Part of a small language model's weights: learned and rotary positions, 583M tokens.
MLP neurons of a small language model. Each row is named by its layer, matrix (down: output weights) and neuron, and shows model dimensions 192-255. Each number is 200 + 20 x the weight over its row's rms, rounded and kept within 0 to 999. A neuron's up and down rows have the sign that makes its largest values positive.
A block is one neuron, or neurons of one layer that tend to fire together. Before each block is what it responds to, as a language model described it from the Wikipedia text at the highest values.

Responds to: Post-nominal "of" preposition
L3.down10,234,202,227,216,205,238,182,240,193,206,239,183,202,214,165,210,220,195,214,174,209,179,194,182,226,177,193,201,176,221,212,195,205,167,196,191,205,222,152,184,211,178,187,170,176,187,238,192,176,226,215,193,177,189,184,210,222,186,194,225,197,225,209,196
L3.down77,180,181,224,192,204,161,185,217,190,194,186,212,172,173,209,189,187,179,175,223,199,182,194,215,209,214,228,207,199,211,205,171,215,196,220,191,254,189,201,205,203,197,203,175,201,204,157,172,225,192,157,154,181,210,190,238,223,211,206,188,204,163,212,176
L3.down390,198,223,182,191,212,211,215,206,214,163,153,214,212,170,199,202,192,205,185,146,202,214,182,225,234,196,209,191,201,192,239,186,197,203,203,187,186,176,176,187,217,226,164,194,202,194,216,205,226,205,161,200,157,220,208,220,210,192,196,213,197,183,233,221
L3.down429,211,207,227,244,221,215,196,187,262,203,195,206,201,175,163,191,200,206,210,195,195,184,224,213,215,215,221,179,188,214,190,212,193,152,182,187,178,205,163,153,203,192,213,187,199,189,232,226,196,218,170,214,196,199,181,193,208,197,208,189,205,218,225,205
L3.down481,222,214,194,232,206,179,171,171,178,166,213,249,196,204,188,209,212,219,181,205,191,191,207,192,216,217,208,173,197,180,198,196,177,157,199,205,226,177,211,179,206,175,211,214,164,207,193,141,208,194,188,198,201,209,192,236,206,207,217,208,186,223,198,172
L3.down513,203,230,218,183,186,170,243,211,179,168,194,216,191,207,189,201,161,190,190,166,222,199,193,202,206,217,202,175,186,171,183,204,170,184,199,189,206,204,193,227,215,228,188,198,228,207,198,200,183,185,183,164,166,169,211,225,200,208,185,219,192,200,210,201
L3.down722,209,191,239,199,217,191,222,167,205,210,249,210,175,181,203,197,187,218,162,186,207,182,202,198,191,238,209,197,214,212,198,216,195,214,196,233,198,193,197,200,166,215,212,221,188,197,160,235,188,201,218,210,163,229,216,182,213,181,192,180,207,191,186,212
L3.down725,201,210,201,211,203,185,210,217,190,221,206,204,209,200,221,227,197,150,189,209,198,222,234,207,214,189,231,196,216,215,226,173,217,205,178,228,184,191,198,219,217,202,210,155,182,177,230,190,174,215,179,199,204,169,179,221,215,192,205,201,155,194,203,193
L3.down1074,199,192,194,226,239,196,189,226,202,213,198,253,215,207,167,199,185,226,216,155,210,188,172,216,184,197,207,183,195,212,194,182,179,178,181,210,216,156,210,199,194,213,178,238,223,201,224,215,184,208,224,208,210,179,194,228,231,207,214,212,185,184,193,191
L3.down1157,246,195,229,174,208,229,219,185,183,182,156,187,224,200,203,230,193,208,216,207,184,224,219,170,216,182,219,192,180,202,182,185,225,201,212,209,182,213,159,201,189,201,196,161,224,205,200,199,183,199,238,177,167,189,216,223,200,195,219,211,200,194,170,167
L3.down1307,210,217,201,182,210,185,213,207,176,215,237,235,217,212,205,189,234,189,187,168,179,192,201,222,203,209,189,205,229,208,179,164,197,207,185,177,206,179,193,191,208,208,190,200,172,195,131,179,208,200,226,163,203,245,211,227,208,202,211,173,203,185,212,190
L3.down1348,200,220,205,195,191,194,184,216,218,181,179,175,210,202,209,209,178,164,201,189,201,217,182,206,188,203,198,196,175,197,156,185,206,188,207,199,199,179,163,200,181,214,206,209,229,233,210,183,221,199,211,180,204,187,229,170,198,208,210,168,213,195,176,223
L3.down1690,235,197,182,208,233,183,191,250,199,180,227,188,220,216,192,214,167,192,199,211,206,186,219,206,197,188,211,213,205,209,179,191,186,164,198,169,211,217,180,160,220,196,210,203,221,200,207,192,170,219,182,209,247,175,216,177,198,197,196,224,191,198,187,209
L3.down1697,217,201,209,197,216,220,190,182,175,167,197,204,193,209,202,198,213,206,232,197,212,218,192,203,167,226,235,183,197,199,203,173,233,213,260,199,173,222,233,197,161,209,197,186,208,179,203,228,201,196,208,218,133,198,217,224,218,238,234,170,213,194,165,214
L3.down1770,176,200,172,163,197,192,190,193,218,144,182,221,199,192,221,192,166,207,232,203,159,183,176,197,212,176,268,161,238,192,164,201,185,172,220,176,166,194,194,202,184,195,212,196,199,212,205,200,188,212,189,192,195,218,234,191,226,203,221,192,223,201,219,215
L3.down1841,211,169,191,205,197,207,205,233,202,163,217,193,215,214,179,202,223,166,201,223,202,145,165,184,202,198,206,199,164,211,184,221,209,201,199,213,198,234,197,183,212,180,215,205,178,208,223,200,186,215,205,192,189,195,156,206,130,206,181,198,203,183,202,180

Responds to: Word-final suffixes of verbs
L3.down17,179,210,209,182,206,217,211,171,210,205,184,209,212,210,193,254,211,206,246,209,175,172,171,180,187,245,203,220,237,189,225,218,210,209,210,198,184,196,196,196,233,172,185,190,195,188,241,207,172,167,190,167,184,197,218,210,139,213,207,162,201,206,212,211
L3.down57,165,212,171,219,205,216,197,198,183,164,187,189,235,163,207,186,200,224,188,188,186,222,207,169,193,188,182,232,180,185,192,178,189,212,213,175,177,171,191,225,232,205,194,182,221,214,233,203,168,253,206,188,184,152,197,217,183,220,215,220,175,217,189,218
L3.down72,174,203,190,162,208,218,210,187,196,190,195,247,213,216,186,188,185,210,228,165,180,209,196,185,223,254,172,184,180,171,233,193,169,224,228,227,193,210,205,229,211,219,211,212,181,194,197,235,197,193,206,224,210,246,200,200,192,203,210,196,218,212,212,179
L3.down86,196,175,196,229,181,208,200,229,172,208,195,238,196,217,192,216,236,222,235,201,202,202,233,208,202,187,183,210,232,178,212,180,195,170,183,189,249,184,218,232,191,165,197,201,234,180,191,200,194,193,186,178,198,219,196,232,221,182,208,226,212,212,233,188
L3.down139,225,219,243,199,196,242,211,174,206,196,193,192,224,163,179,204,213,227,200,199,189,199,177,143,211,157,192,183,202,205,218,178,197,194,176,245,208,193,212,219,217,197,217,182,221,221,203,208,204,197,196,174,217,231,227,201,209,193,176,201,222,227,218,184
L3.down269,193,203,179,203,166,159,185,233,227,188,196,189,222,178,167,231,178,168,203,186,211,181,206,193,193,204,201,223,225,210,229,248,173,210,215,189,185,199,204,210,208,196,205,189,197,220,221,177,200,166,195,212,216,203,189,172,221,201,224,199,198,213,213,206
L3.down306,197,193,217,229,216,192,174,209,196,184,211,227,230,211,212,213,185,233,202,203,212,234,238,200,205,183,208,200,218,212,224,196,172,223,189,177,232,189,208,226,189,188,181,207,161,202,206,203,224,200,231,216,209,187,211,221,162,244,180,203,200,173,162,208
L3.down387,211,192,197,194,190,230,172,194,191,176,179,226,236,214,212,237,191,195,228,199,206,197,200,200,230,196,223,191,255,180,206,167,180,162,215,218,185,224,237,214,228,178,204,228,228,210,177,182,208,211,205,154,217,198,218,223,207,221,198,157,198,220,214,194
L3.down539,204,217,210,196,207,194,232,191,204,182,222,215,162,210,228,218,190,189,233,207,222,262,184,180,213,182,186,191,181,182,200,184,218,164,212,218,230,238,221,210,190,179,199,157,201,211,197,224,176,204,198,235,199,255,180,190,171,214,219,203,175,187,235,213
L3.down991,229,173,163,174,237,206,217,214,199,195,216,227,199,205,211,200,189,230,192,144,215,167,171,189,219,174,193,215,168,160,199,208,203,216,183,175,219,190,162,190,212,213,215,164,211,199,216,212,211,177,170,214,197,216,225,194,187,237,192,188,170,201,177,170
L3.down1250,199,221,212,195,188,189,193,224,233,184,195,231,225,203,212,209,193,264,202,179,200,203,190,179,218,206,215,202,205,197,226,197,210,191,212,225,205,222,221,168,244,184,218,216,196,216,174,180,233,171,194,188,230,205,172,213,238,226,195,146,195,221,212,210
L3.down1302,205,204,220,205,202,204,162,226,226,183,233,198,215,207,203,189,198,183,181,181,203,175,220,181,210,192,197,218,184,253,170,211,218,189,174,247,215,238,175,194,199,185,220,194,186,204,177,195,227,211,185,221,206,219,198,199,206,187,207,179,186,184,201,204
L3.down1557,199,213,215,181,224,228,206,204,199,167,188,217,188,194,192,176,208,191,194,197,147,199,184,137,210,152,227,226,250,201,199,156,218,253,217,180,191,183,184,231,224,229,194,193,244,257,208,213,215,205,194,216,193,208,228,199,194,192,215,172,163,205,204,207
L3.down1647,210,202,197,191,205,218,230,199,210,199,214,226,174,217,174,215,207,195,187,225,183,223,171,210,159,179,198,196,206,187,171,224,194,219,204,214,201,223,194,208,205,187,232,188,219,192,201,205,196,180,223,168,162,195,204,213,204,208,189,191,181,216,167,190
L3.down1871,232,227,171,199,178,216,192,203,199,199,188,177,209,180,168,211,204,220,202,164,139,204,230,203,220,170,211,222,212,179,206,209,212,195,173,196,249,243,212,192,215,199,224,200,237,177,202,193,205,205,195,182,206,195,214,232,233,204,205,204,202,202,206,205
L3.down2011,215,192,200,176,209,185,169,215,230,197,182,216,210,192,185,236,225,232,223,195,208,197,184,206,228,189,215,191,194,156,214,226,193,211,198,201,239,206,206,199,190,212,173,196,195,185,229,206,209,213,185,195,204,207,206,192,175,209,194,216,137,251,201,169

Responds to: Word after copula or "went"
L3.down5,214,181,208,218,184,210,214,184,222,240,177,207,209,199,195,167,218,228,181,186,231,222,186,181,183,219,190,185,227,217,242,194,168,210,204,168,204,185,193,207,208,202,219,194,210,221,222,170,220,182,163,201,184,246,197,202,200,218,207,207,215,177,186,208
L3.down23,207,211,175,218,177,187,185,207,207,175,184,167,189,204,227,177,196,195,163,210,205,216,188,197,213,181,186,171,192,216,220,197,183,219,216,199,218,171,191,179,202,228,260,230,204,256,219,210,195,221,212,216,185,202,197,201,214,199,220,206,200,212,204,211
L3.down246,196,188,230,208,224,184,200,189,197,200,219,161,187,243,218,187,198,206,182,180,201,187,203,217,205,208,195,203,172,197,135,187,199,199,198,242,220,185,193,190,213,201,175,220,208,208,194,224,197,207,223,211,223,168,184,209,202,158,220,188,199,193,212,211
L3.down268,187,200,243,190,169,204,186,190,198,247,182,200,203,214,204,207,197,205,218,226,216,183,196,197,150,213,235,191,219,203,168,234,224,199,190,216,190,184,199,182,195,223,251,197,186,213,213,206,186,151,187,191,164,212,199,189,223,201,185,187,207,193,219,172
L3.down551,224,209,226,226,204,199,200,178,208,188,215,219,200,230,174,186,206,184,183,194,209,223,184,172,204,211,167,227,181,227,219,186,205,184,209,225,226,165,140,212,232,153,171,190,183,235,186,201,202,184,208,216,219,188,203,197,210,203,240,199,195,219,212,222
L3.down692,216,200,205,166,208,216,198,185,202,218,214,201,190,198,206,254,254,168,178,183,182,219,180,209,230,185,207,199,156,176,192,204,206,178,188,226,193,183,194,188,207,188,187,200,193,183,185,203,223,186,198,188,225,198,170,183,190,201,165,189,204,203,184,184
L3.down750,211,200,194,215,237,206,206,212,226,200,236,213,185,210,178,189,207,204,189,227,174,190,171,181,205,233,212,198,201,197,178,196,227,191,171,188,204,173,174,213,194,179,176,224,186,207,220,220,194,172,202,176,215,222,177,177,175,222,191,217,195,222,218,182
L3.down921,183,185,186,228,175,206,180,212,203,199,182,169,203,180,194,212,171,257,219,187,184,239,211,171,192,194,220,180,191,232,226,227,225,215,175,190,188,157,203,184,190,192,200,228,228,217,235,221,160,188,167,203,180,247,215,185,236,183,184,189,216,198,227,182
L3.down924,167,209,243,206,152,237,217,205,160,156,183,192,191,204,212,168,192,200,193,215,208,175,235,202,207,188,188,227,196,217,181,185,188,176,209,219,192,217,185,185,208,193,194,210,191,193,189,202,227,204,196,220,179,190,187,201,201,199,208,196,199,184,165,172
L3.down960,206,203,192,211,188,217,209,234,198,199,187,193,211,177,208,186,202,221,189,189,163,214,194,195,215,169,181,229,195,177,185,180,197,188,174,223,215,173,194,166,191,164,213,196,185,166,179,204,200,192,207,168,203,231,189,225,218,234,233,167,222,186,189,203
L3.down1021,219,195,225,206,221,175,191,172,207,213,222,186,216,182,217,204,195,231,207,213,219,210,159,218,226,209,216,213,190,203,216,202,230,220,199,217,189,201,230,226,199,190,196,244,228,205,164,184,177,173,207,211,199,197,208,205,198,187,171,197,192,207,173,212
L3.down1336,176,233,202,210,181,198,166,208,183,212,192,189,170,218,196,158,165,203,229,216,210,192,172,195,185,175,221,215,204,199,177,178,197,214,188,217,174,185,202,191,207,229,212,222,211,203,211,216,234,182,159,218,201,206,165,204,242,193,213,203,178,178,208,188
L3.down1352,249,211,243,202,195,211,234,173,188,182,185,215,197,183,171,190,214,172,192,162,217,197,195,195,200,199,190,185,186,204,225,210,186,198,228,215,192,201,223,206,196,229,239,204,173,175,185,214,236,202,173,213,191,180,194,181,176,215,182,202,213,230,189,187
L3.down1507,214,187,207,153,197,156,188,151,199,185,241,178,205,210,180,166,180,200,199,196,207,220,192,215,200,200,212,211,226,228,181,221,218,170,228,194,210,227,217,174,206,195,185,173,161,187,211,211,182,215,199,222,157,174,207,237,202,212,225,207,207,174,187,179
L3.down1547,191,181,168,205,235,233,227,225,190,177,194,185,187,193,197,191,210,201,188,173,187,166,211,193,226,183,223,220,212,191,221,171,232,212,208,205,208,160,219,200,211,193,198,204,194,190,185,214,232,226,206,222,210,228,199,222,231,200,220,171,227,176,165,237
L3.down1983,211,188,190,195,196,181,215,189,217,182,197,160,207,209,219,197,199,189,202,160,207,222,208,176,202,222,200,210,206,176,183,154,231,189,198,175,220,182,180,232,185,198,182,237,216,161,175,157,223,191,177,230,212,206,224,211,188,188,230,214,225,222,235,207

Responds to: Preposition "of"
L2.down195,171,179,195,190,180,212,199,206,168,189,217,186,173,183,215,206,218,206,185,201,187,201,209,181,231,206,221,230,241,174,220,163,215,201,208,207,181,186,192,251,197,210,204,191,224,203,214,188,195,185,201,167,160,203,208,195,217,205,199,190,205,239,224,184
L2.down760,211,194,232,221,161,183,230,182,197,199,197,169,157,211,198,183,225,171,207,215,185,199,162,178,237,200,217,181,173,197,211,219,202,177,219,144,233,195,181,194,175,179,181,181,159,209,201,203,217,236,245,201,163,240,209,216,197,195,177,203,215,224,199,224
L2.down1204,191,221,217,164,206,199,206,194,167,223,206,225,181,210,193,167,196,203,206,201,232,195,199,212,230,199,241,171,202,194,203,201,169,158,239,178,204,179,197,249,191,208,212,187,211,184,219,182,201,244,190,199,205,191,176,213,185,182,215,192,182,213,210,203
L2.down1229,223,208,190,175,179,206,233,211,209,224,215,188,184,208,201,194,189,201,191,233,207,191,200,171,188,166,163,199,222,199,220,197,190,175,201,186,220,206,192,192,180,246,213,187,227,193,167,187,222,226,176,201,171,198,221,200,202,207,196,219,195,190,244,189

Responds to: Transitive verb completions
L4.down1410,231,180,214,209,193,218,231,209,218,189,197,201,186,186,203,225,169,210,226,201,215,232,170,202,209,178,173,216,251,148,220,194,183,171,192,216,212,202,235,221,179,188,211,189,219,187,212,236,240,216,201,209,233,199,188,189,208,202,226,181,216,191,217,212

Responds to: Preposition after subject noun
L4.down921,236,203,203,177,171,204,200,180,227,208,177,182,195,185,186,212,208,203,231,226,216,194,226,229,188,203,221,203,207,215,171,203,204,146,195,180,188,214,197,174,196,216,217,200,206,127,208,199,175,206,164,191,207,201,181,194,223,173,208,217,181,192,206,198

Responds to: Passive participle endings
L2.down811,210,168,228,177,198,197,216,210,248,193,167,189,203,210,200,255,195,188,193,204,159,209,160,186,177,214,191,211,196,219,227,200,224,233,171,206,268,183,172,188,187,176,178,155,167,204,168,211,244,221,194,218,206,203,194,162,172,217,241,215,204,206,186,232
L2.down1217,191,220,213,184,206,227,170,211,202,192,206,203,201,209,193,194,204,219,222,191,223,260,236,202,205,204,208,177,227,205,223,209,206,212,199,221,217,222,214,220,188,192,203,171,192,185,203,203,212,225,228,233,187,221,168,186,166,207,215,198,199,226,209,206
L2.down1302,223,211,264,170,208,206,204,170,189,188,179,194,196,179,202,215,196,172,209,217,179,242,186,212,213,184,191,211,223,211,203,195,225,147,201,222,189,179,187,219,218,186,182,181,202,206,180,223,223,196,246,206,191,233,152,197,183,203,173,203,207,222,184,156
L2.down1329,167,202,214,183,224,190,189,222,182,155,239,189,188,187,215,192,202,200,211,209,195,220,178,214,209,210,187,202,212,199,199,189,190,187,188,233,221,212,195,167,230,199,176,198,200,197,182,175,190,187,221,191,196,206,180,236,189,192,184,174,195,206,211,211

Responds to: Sports table cell separators
L3.down230,188,192,199,213,194,198,200,212,228,214,244,230,198,213,202,197,191,227,197,200,177,223,211,220,210,197,190,218,221,210,202,219,224,206,185,176,214,206,210,190,196,238,244,206,167,208,224,181,180,220,192,192,232,205,195,202,203,229,203,220,197,219,179,212
L3.down253,175,170,199,221,205,195,183,179,183,213,202,191,216,226,194,187,187,169,172,198,219,145,206,174,207,246,191,184,188,200,215,220,213,181,225,201,195,196,194,224,204,207,216,222,195,177,212,215,204,192,238,206,215,223,211,225,189,200,183,202,226,176,216,203
L3.down765,197,216,207,228,216,192,219,226,199,213,189,184,209,182,210,221,256,241,182,232,162,191,199,219,189,178,184,213,190,191,214,187,184,168,209,182,236,182,193,173,187,198,162,196,222,214,194,194,204,185,170,206,165,242,182,184,210,207,187,207,168,230,194,153
L3.down877,185,240,192,236,203,203,228,194,219,206,222,210,172,196,205,181,213,216,194,194,220,190,206,192,203,178,201,199,184,205,215,207,172,246,217,243,170,243,209,185,222,221,200,220,199,172,220,199,167,201,186,202,219,220,175,195,213,215,181,161,206,206,223,210
L3.down945,213,199,181,171,201,212,195,205,165,185,208,216,222,230,182,169,213,180,189,206,186,199,248,219,198,233,213,228,214,204,203,174,169,156,194,201,203,206,202,197,192,227,208,173,186,170,210,226,234,201,267,219,209,201,202,233,196,194,209,198,221,218,198,177
L3.down1036,214,202,165,195,240,197,181,225,247,196,216,228,194,203,165,186,196,230,176,196,190,201,187,203,208,214,191,176,227,171,209,206,201,187,189,215,183,177,196,174,214,190,164,208,175,178,176,195,195,232,204,195,204,207,210,218,175,211,191,216,162,192,211,212
L3.down1069,210,184,218,196,219,182,215,224,182,201,250,213,165,208,203,205,178,188,193,202,180,179,193,185,186,193,182,206,186,210,212,227,223,193,185,190,194,190,164,199,206,201,260,186,196,223,191,193,197,253,188,197,189,204,201,243,192,199,160,215,226,184,195,185
L3.down1338,212,170,171,207,237,184,186,208,187,228,196,179,191,197,198,170,242,194,191,205,201,196,211,202,235,209,215,195,211,209,196,229,211,160,199,199,232,201,223,173,210,207,217,174,236,191,213,170,219,210,197,165,225,184,160,210,198,173,219,210,216,171,181,196
L3.down1370,197,192,159,213,210,180,208,229,176,224,211,184,194,197,229,183,183,192,195,200,179,168,197,220,179,193,206,226,221,203,217,174,240,219,196,202,217,214,197,200,201,162,220,202,193,214,198,188,159,169,212,171,216,200,211,198,203,211,208,190,196,193,185,176
L3.down1381,208,191,170,195,224,190,226,196,234,216,211,201,190,233,192,169,160,203,166,166,206,212,179,185,191,209,204,211,205,219,188,210,180,204,204,180,176,184,217,210,212,187,217,199,182,192,219,223,192,168,221,224,225,246,222,225,211,173,228,202,190,213,209,203
L3.down1404,178,243,199,208,186,182,192,198,206,174,183,177,220,215,209,202,203,179,177,198,196,219,209,198,203,214,212,191,232,208,228,193,167,194,188,193,199,199,206,213,188,226,201,173,153,212,191,183,220,219,210,209,238,209,201,203,219,191,215,187,164,212,204,190
L3.down1434,232,237,206,190,216,176,191,219,180,140,241,240,190,209,226,189,147,206,190,203,178,217,199,187,211,208,171,213,201,226,206,213,219,220,244,182,211,196,181,189,207,206,214,190,218,179,205,191,223,203,225,177,223,204,225,188,235,200,203,187,216,202,186,192
L3.down1583,210,228,206,177,228,185,186,222,197,186,193,163,171,195,162,199,198,206,169,201,193,194,189,203,223,203,177,263,202,183,220,207,174,203,197,210,207,211,197,170,186,233,180,208,173,202,199,198,196,222,213,199,235,206,218,234,155,182,200,246,167,189,195,230
L3.down1731,207,223,153,183,203,188,223,213,191,203,173,212,227,218,203,173,192,196,154,179,187,200,216,210,179,228,206,202,218,206,185,217,184,168,219,180,170,219,221,199,211,215,214,211,195,181,222,163,202,200,209,234,215,266,225,215,211,226,176,206,210,210,167,218
L3.down1873,222,201,165,201,180,194,159,176,190,145,196,206,188,170,204,204,211,203,216,210,200,214,181,180,147,195,182,180,184,214,232,210,205,208,234,204,179,203,209,181,188,162,182,224,163,212,171,229,203,184,230,190,222,184,194,181,157,186,196,181,205,205,178,199
L3.down1968,193,196,200,223,218,189,198,215,218,219,188,150,208,170,254,220,171,212,166,175,224,196,188,180,202,174,233,200,182,209,187,219,194,194,195,206,206,179,182,193,174,175,241,200,173,157,188,203,257,193,192,265,208,208,205,181,185,206,223,222,188,207,180,215

Responds to: Digits after decimal points
L4.down78,221,214,200,192,189,177,180,217,199,218,178,233,196,189,248,189,208,193,210,203,165,201,192,188,196,224,189,199,203,182,159,208,194,200,182,203,202,186,200,148,223,250,179,200,216,191,145,186,181,204,188,146,175,227,236,246,191,215,193,221,196,182,217,223

Responds to: Word piece after initial W
L2.down60,208,209,204,232,185,191,171,190,205,199,221,170,195,194,248,205,202,234,212,184,222,223,226,210,191,190,200,184,216,196,178,164,219,203,205,250,213,173,186,214,210,212,210,229,200,188,189,213,225,178,185,202,195,202,208,210,176,172,201,229,186,200,183,158
L2.down456,189,189,196,206,204,184,221,199,210,212,218,186,193,226,217,240,228,192,174,174,232,210,190,187,176,237,228,211,192,189,210,207,195,192,210,186,170,216,196,191,217,216,219,218,246,194,214,215,186,202,167,212,197,191,209,244,183,200,207,161,243,203,208,215
L2.down560,179,223,201,220,170,179,191,189,180,185,166,179,190,225,205,234,230,217,178,199,199,226,219,177,191,198,208,186,184,257,161,189,187,195,195,174,167,237,205,209,189,166,192,195,219,215,191,192,207,250,214,220,223,195,246,197,174,205,171,188,191,239,171,234
L2.down1738,205,203,231,196,188,196,168,190,227,203,213,175,210,211,197,198,233,192,204,207,243,192,217,200,192,199,211,167,206,202,177,181,208,182,206,176,219,202,213,226,209,230,193,195,215,170,212,196,207,173,161,170,173,236,218,199,159,207,223,215,166,192,172,206

Responds to: Sports table separators
L2.down158,199,191,185,174,190,182,178,230,187,197,193,208,184,209,221,248,185,187,188,196,198,217,175,226,203,211,213,185,215,194,196,205,172,170,184,212,230,219,227,178,233,203,192,177,196,224,198,164,220,171,205,205,205,218,191,217,192,228,174,201,214,226,234,204
L2.down864,209,197,239,211,218,210,157,171,221,176,204,197,187,194,218,218,189,198,216,198,230,209,218,223,189,234,174,198,219,214,238,202,194,209,172,229,217,219,199,209,217,190,210,210,224,164,238,182,220,191,173,230,190,189,198,190,185,201,226,199,193,209,233,197
L2.down1085,212,193,225,229,199,201,147,223,225,212,203,193,241,198,194,221,187,199,170,193,186,203,234,239,197,213,204,207,181,157,213,195,232,209,189,192,209,180,212,211,191,228,200,184,195,207,195,199,176,196,194,178,196,199,161,207,210,210,182,235,223,217,200,218
L2.down1674,161,200,181,237,199,208,168,224,204,172,201,200,235,227,203,194,203,205,161,225,218,248,197,193,167,240,173,194,185,189,215,185,208,185,170,248,188,192,185,210,219,167,179,172,212,190,191,171,200,225,196,215,235,182,213,198,195,219,163,206,202,204,209,199

Responds to: Passive participles after be
L4.down2043,222,188,200,162,188,179,194,232,187,193,196,206,175,206,228,198,195,216,165,180,204,171,209,197,181,183,203,213,192,184,233,173,202,196,217,232,216,184,237,202,214,195,161,187,235,211,164,230,205,196,216,201,219,184,183,229,205,162,205,184,196,178,192,205